From a checkpoint of a small transformer trained on Wikipedia.
Size: MLP 1024 ReGLU, 31.2M parameters.
MLP neurons of a small language model. Each row is named by its layer, matrix (gate and up: input weights; down: output weights) and neuron, and shows model dimensions 0-95. Each number is 500 + 50 x the weight over its row's rms, rounded and kept within 0 to 999. Numbers have three digits each. A neuron's up and down rows have the sign that makes its largest values positive.
After each neuron's rows, "fires after" lists the tokens most often just before its 100 highest values on Wikipedia text that the model never trained on; "fires before" lists the tokens most often just after its 100 highest values on Wikipedia text that the model never trained on. A number after a token or word is its count.

L13.gate460:510448561514443526501507511510510503543571457486453524513566501616534517525476500464599470524535528481492552526512433549509542502369414573485481450439525509403431492542508540528525491493316520510479444624480558495457515483523552550475559530475452433482577499552453437501452516392487469532
L13.up460:540535526480431475516505494566546559529556417417524471528498469603471491503501548484428387508485579456468589516512540415399477480503456496506519485501478472480452507501534489424469513546376467553520428569446571497541385453527574645504503531462421436519433527525534517429553519494551555501
L13.down460:563646441533461471554494554568435528456524507491472559513455522540513483516523487459529516524544580550480414533519513473446501427461470409495474419469519581519560459485509523444549435450496553451431529517466557483519478476548564519593537534457496466469589522451485512433430443435563482474
fires after: " November" 14, " October" 13, " March" 8, " September" 8, " February" 7
fires before: "," 82

L9.gate735:556558490516488495511509487612444411410450542438481446501576503524556436532512524530442441543514523500407475510522551418473548431489495490500475371501439531578533461463427576488466532516517372501544548530469408446530481474477458583483488469435502499533540499585392511510628536433502444445
L9.up735:498458499424420472541487514464499497597494523488501552475524500538528407573457472573499498475514561590513544495507547506494547462538543567517459394437472550457514460458470499430530498516495525467603539549555442591521538472528470493470588444466444477444528537587469529502485428532539479522
L9.down735:440461550398498533582485543499475523482513471459515489580560498542584369485514498577554506458525588440541495507388528560517589550441546460542394530587504574520482435519431526447526538494510576515479507471573428460502558546422452562490598469542511452496446627580459485503487498531499509446
fires after: " |" 81, ";" 5, " (" 4
fires before: "|" 47, " |" 11, "|---|---|---|---|---|" 5

L8.gate408:487508529480568462451431508384537421516514479498510490483478439408536466526582556456413541544436576455524529517402505486534524596458498504511513493536531502413402561593443462534516515447518477503511493457564378496456555447499532466491443514477509551463475514409434450524542507497496558525
L8.up408:485488474478438471499514549529519440450406522472462434514508418466512507445552621529409509532550516410459602525510533409446506526476455502580470574559456492473428553440455495521522605566488455575494450480476400473437533478545521480489520448542534481459593535485489444431487478485629582511
L8.down408:492463465483562445522531524417514393455557450454466549555435510598441432533524403454538523467507520498456565467461487533615521533560506584561456463429480551543506552558585447531478477422476451588564545488491434466435601547503526527471503452564536545420549608529515552452520571526476544545
fires after: " " 32, " |" 24, " Party" 9, " Majority" 7, " Turnout" 6, " votes" 5
fires before: " " 46, " |" 29, " Candidate" 7

L9.gate999:440491560409525523459417520508548541561435478365505574461472556445596610571526524598484489443506579509477468478477516476570449507634479482505485504485404445586538526448476508555603540489503514414488541554474486511503554450574467450536536506525556544514487557517581526440501425489528462539
L9.up999:495478527538497573422564464492536549515452561466452394490482545382471468446498454512461552442570421454510579383543454432548477511531415607456514458486547475470460523444543457523515569450516489525466449488569467485404486545425544463533443499550535522389453488443588559502523402485483542565
L9.down999:598545517519511448440544461465459487431562443477515491500439470430495430563417454496444504552464438485482483503428495550526443473538515445473565508474508521483499481490542493512419493482545506470535419450504585525426439528477426582460470444443470494498510497601533636502498406469507509448
fires after: " |" 68, "." 18
fires before: " |" 54, "%" 13, "|---|---|---|---|---|---|" 4

L9.gate809:506486512498489506500566491460533459572493491436435507523533591623643444549486371439537429512535440389509406459551525480519487480577578435467555501616517518517529590578464485447428504465447446470527495520467564443489516436444525468511509501547626502474389528394520468481501488545499453487
L9.up809:551461504502520564538505501485544460577509481481428556561500518511495555473493535550517520393527455533487442553488459559425505513489484512491494501495463592555469484453489476467464569425437527427475460585519499465513545455466446506480534504583523449390489489461556487526475386522506408561
L9.down809:463564517529488542533377448491542496416568504459446507408511453473520440436563539508508541396516387543496475441546559509534463490501573477455491554483499464531610511523506541439542534483584548478496537541532528386573581487490429442440496448521519469554455434485515489445474572522485508492
fires after: " |" 28, "|" 19, " No" 16, " Ref" 7, " Vol" 5, " P" 4
fires before: " |" 59, " 5" 4, "." 4

L9.gate186:544442532454497483437496553502529511484509415507475555578526441553509447522493484506544474552532536519491478488575505613493577482450545522400489467450622540486570535448492513515545496593479421486503463370608528407490497557538488543473542569514444459536516441553490493503354498459477584469
L9.up186:558465534511527472463548532481516579573510544549493429433537448566542566518428451545407494472505476554471498471509555513546431536447518545453539397498551389568475432497506546431431575437482477488554476454543613450544553498548415420456475515508508542501505499529535503506477507380451524519
L9.down186:407513532450483528495383517503455437482526509497447581632501497491493368560553518542502503472551480538549397449473465422538626460530484463507526503470518529429519451606460536452553443433561539579486505587461550441529568572567581466570554534506482417535416522472479511455346392457474547502
fires after: " |" 39, " 1" 12, " 0" 10, "u" 9, " 2" 5, ";" 5
fires before: " |" 27, "|" 10, " 0" 10, ";" 5, " 1" 4

L10.gate518:500539541515474516525509422571549508443496456430599478542473420525488571544544587459448521580506488468463500594543472492452479503516485450430582508509548506479458587478483500491525494510531562473501438573544519550497451510482439551503506451459498541429504470452504506441530507484406532519
L10.up518:617484531374452487484519465486481487511497625512542542480521607512417406444527572430373483466433491467517417494408483512620414475462428574453464553461492460527413416618532443532474513507516459503504507527448507419421435495513513485520465396539422481479487474526557502564447456431518531485
L10.down518:468606518479502446538543600470538540459514483473414483506460576462480490464506596545582538488458437439477599443475503610361502483432576498577488468519444522480507585424436617410605565495484427512498429498479553459515545446496517543544539557560478486463490569538515481550542488587626438438
fires after: "|" 35, " |" 26, " (" 7, " and" 4
fires before: " |" 48, ")" 5

L12.gate330:437444533478396592494449521492485411526538433444409475574500528476554497543539555542495462444427501509494521465526429499597485536527530557602513471520408560508554596480542519575436492475474436508454492471556541458438417491461484592467519469455536567521498501423516407553472485393491532542
L12.up330:437521495533512564488420523583553477534422462450463583521577584540432566381515514559493440440442431498532473433498449515594503471595452457597600529567519483538486512486475524483495415467457530476504434509521500602507513496542509579441510483477524603506578504508487432456546435541550501494
L12.down330:392471444479470555535561513441562450527465399526501496533489466424612473563537464564463429470496453494479551575578479489571507474499500471534462434442498543505554450563536423511529446495569549535490526454573478378527530486511486511612491406449477565420418460512495553538422471451530633460
fires after: " |" 35, "|" 23, " Ven" 4
fires before: " |" 69, "|---|---|" 4

L5.gate759:475519536592508465473533463474637428512405493487455604510462533524537449543607459549560514446438561512392433481615510573497507476423541561475513490470450534460508512526500545496520512490483473533452504578500445440521570460501468467476478480514529417505407522504555500561499535442517404609
L5.up759:479457454537426471536569462459532550475440498514442474506553508591452553522507508517541480483501529438481411477500557606431402495458407580529509573484580512546545418545490471481526515456565481503463514559636438392498563475548610487572494493476499439576440536517597493471464527620462432441
L5.down759:507486514465557536485441522517566466433589550535524546533630506557456533454421443492515470438485581507520478527438474438460579612488472508434481517464503538482472606463640540477486553501582493546507414456545458428471512362490479429543572436515626444444494444526485483494434472495509508530
fires after: " |" 75, " 0" 9, ";" 6, "'" 4
fires before: " |" 68, "+" 4, ";" 4, "\"" 4

L10.gate362:413473539533508425468563467538441581508462527551491471481491459416477455514523525478492511528584530485464506480582522457415436537507511458479521451411519474521469451412490491533536452556557490503536550564516491531397480495510491470477472492514568468503535487527525480505528577510428575569
L10.up362:517527549457423561485531428581529462538504543604459501526531492601461479508480568540504449527467505457406504528541496464443524467500585485466472442448566555369396535569485492465578481502457503514578563494502533503515484440540431486387451468492529488538563572478485576541562527464525495486
L10.down362:401527479450616478441491572533441525544494450551513500541523477382569530490545514534400463483498537537369574526440447418424456573540406553552470488467456576571501479583477528479529467505456508465410531538461577427495457420549516429454425532567554467496445568423479446520534608447523490550
fires after: " |" 37, ";" 9, ")" 6, "," 6, " He" 4
fires before: "–" 43, "-" 9, " |" 5

L13.gate750:481471518407584509442502483504480552583507532479482569478545464513340557485557474456518598481579494508481516469529560458575519529524510506459550496445511445543586549554589486444440566465476499500479428501534420480390476586564512519504516403493516539538461512484509496445374459517465540500
L13.up750:526521576585495404483498543532496415528381483469547511419437506478490546544455528503425593466566546543470420450490524591412537485492519432539490449425479530514536472481399482479522590450445466464433476520588495471545441468515570602378582490483490466435504460422505540501542474464474459524
L13.down750:503502538421476521482480525572490604412458448435544516513717485447475520515533463479449511478542425492455559565593486443375554514472521581587482585486475526564532567563475381510507504443471473542466493541468513505483574453430433509527461439482437576353434426507532480510485468470515606482
fires after: " |" 61, " (" 7, "\n" 4
fires before: "|" 33, " |" 26, "\n" 12, "|---|---|" 6

L10.gate498:560471454510512498527598468521469450613551481446534516498467512514541472510506473557478486475501461506482598438469474462477434465536459572511515535496576538437527513424549571457481505529412497427468408588573565537587499454494472536499494465433419587512466511510467529563465490487447494454
L10.up498:486491501569534489445538560420501434454516468494528521424493497510515466401497568560453497561526465558479606438483520456464496453410459524509526501529551483438448446514504593471464554576480548439476407549459515511517513502493529528503464481418431515510479448560501574604542508522478562533
L10.down498:472478535432477581574461480637454498535457408521513520563516443533524480438503503436467511555564537524462427529443516518451523471456466495475470566529404439450523613623525507442505499460442497533504389569514535548586528418477537498562525492537442452438428564433475502425500468504598492467
fires after: " November" 16, " March" 14, " September" 9, " October" 9, " May" 7
fires before: "," 86

L13.gate324:523505521520511562556473550573503499461450448513437471510433460520436413546556509529505430501527490534492470436617513540527486584465513569492529477477460486463420454483555439552551390484339566550487393504561485514495489598473441595507566449450389495479384427543493573434446559541494505470
L13.up324:527464495460484502513490486424427447463412469540485427509427419578419505538472595399433491525515601509468493479488458611510540431492566653424539546563511458469609516455575526556477547545517516485458495498481450494521507483466567463435509488455513441457494493524528590445587532502472594493
L13.down324:565709489395521432459486534583496464585477486526515430443420541544515507578511467498525469529486489555461513434437493511552452531443540557512562620551486400462579457441541486476446542517510458540559562493493494510522523509385430550411498555490527414503497491480425549544489540490443444450
fires after: "|" 29, " (" 19, "–" 12, "198" 8, ")" 8, "19" 5
fires before: ")" 33, "–" 26, " |" 14, "\n" 10, "-" 6

L13.gate450:516495492433469561537449507611499483447413531522433484472540501517600613411530551536475463437554472450478440506515493483513604511396555526488471531500443520535446484458566549572452465458512537536542525533576515476544492515494526520539487463532362480511476400480513507475479471437457548489
L13.up450:554544561554492482518440539517505550496562529444493513510588577586470485552450490579525552530556505441495540504547481535433476460476449542530549512442494535534468403503400562525475431507408430548501531539527442509465468575480448455422468541537605480549478475520444522430467555481574514440
L13.down450:450746583476567598460557463527515529495564545420480512542552484389502492533540448425467489492437499487443598477436492440535525437571469502544504477458418518481523537591438534443471550347429520511403530431516512453458504578427583402459479518505509511519425455540467504481560522445503410456
fires after: " |" 69, "\n" 6, " 2" 4
fires before: "|" 35, " |" 12, "|---|---|---|---|" 11, "|---|---|---|---|---|" 9, "\n" 7, "|---|---|---|" 5

L12.gate897:534567604523526539500503548482585457541409549471515516462563541480513458507541559438538465567494412563452498373556467473564516517483512496513511399428430482457576578533483510450528614496586529576481477467505504454537549447445478495505503490472482502509494507520514436441516533470529529578
L12.up897:542498509449458512464491449537503459558402497529498417520561506423500501522524565446455525569479644453448546485510452436451455473470412439494449484554415619502404412550472536448499482560512534567471543483482476413479500500519503590528570381462503434490431409550431515546441589464534431553
L12.down897:537492435422514447452503469566568536424411457344468516399471478525450443607458481503513567449540507567539506469487458536501481577481572443521517418566523490593465591519501390391515516432534526541520457515516496466523620560422473547543526410575569552586513491421490480577543549406544543525
fires after: " |" 53, "|" 19
fires before: " |" 76

L8.gate619:588467565489459492484563374501443524590560477575453559443486527479450474619566517456475424485501557518410443418523496516445492501476526462488546456547540533633462525429578442574510468577487544466553542511447526531465493577446454532549409496521614495464496483426546538483513531462464384570
L8.up619:547520538583520476430545469465579523525615541493486568562526447463446441483486481582475419555523498425536532514492556433536548494452517452509554514446518510587585541452533546492506575502419493509603469571489498520458430440472479569527517443499569537462499417488626528534460482479565490570
L8.down619:486579531573524549528596497500477487533597463539477541479463542541479506475560608462641497446457556544433527495494416518458544474565490547576476517445485566494486603426391501468499453388515505521564480584460477517590508356414510495446443484516435449497550503594487555505379574549487488539
fires after: " |" 47, "t" 4
fires before: " |" 40, "'" 12, "'," 6

L9.gate684:509517426501480513489488511474526584518495519563461502470393495580502477403490533535468546472581526414428503559550520494563521476484516462550524512593584448488477617509499484464519481520528467479503469485530455471486444517556534508467569448541493453450570544458433494509468516555517569561
L9.up684:479527485495505399370524559430496524480554519375515534539512510470466532543547494516478488501438429471554425558477463534483478507511420577537575509507469530543499564475538570416435506454483486397489510504481542472519556550450533481520475575518452460549529512570413546450535504448544391518
L9.down684:500497517499521555488534596493442502587591479442461440585577550478538425520510483626530452601487577508497395439484493418445474546515398506543480469539450580414440482483549477515546484453552541549564484530530544420579553435483502453501421511522542391546451456516536455543402476612553460523
fires after: " |" 93
fires before: "|" 44, " |" 25, "\n" 12, ";" 4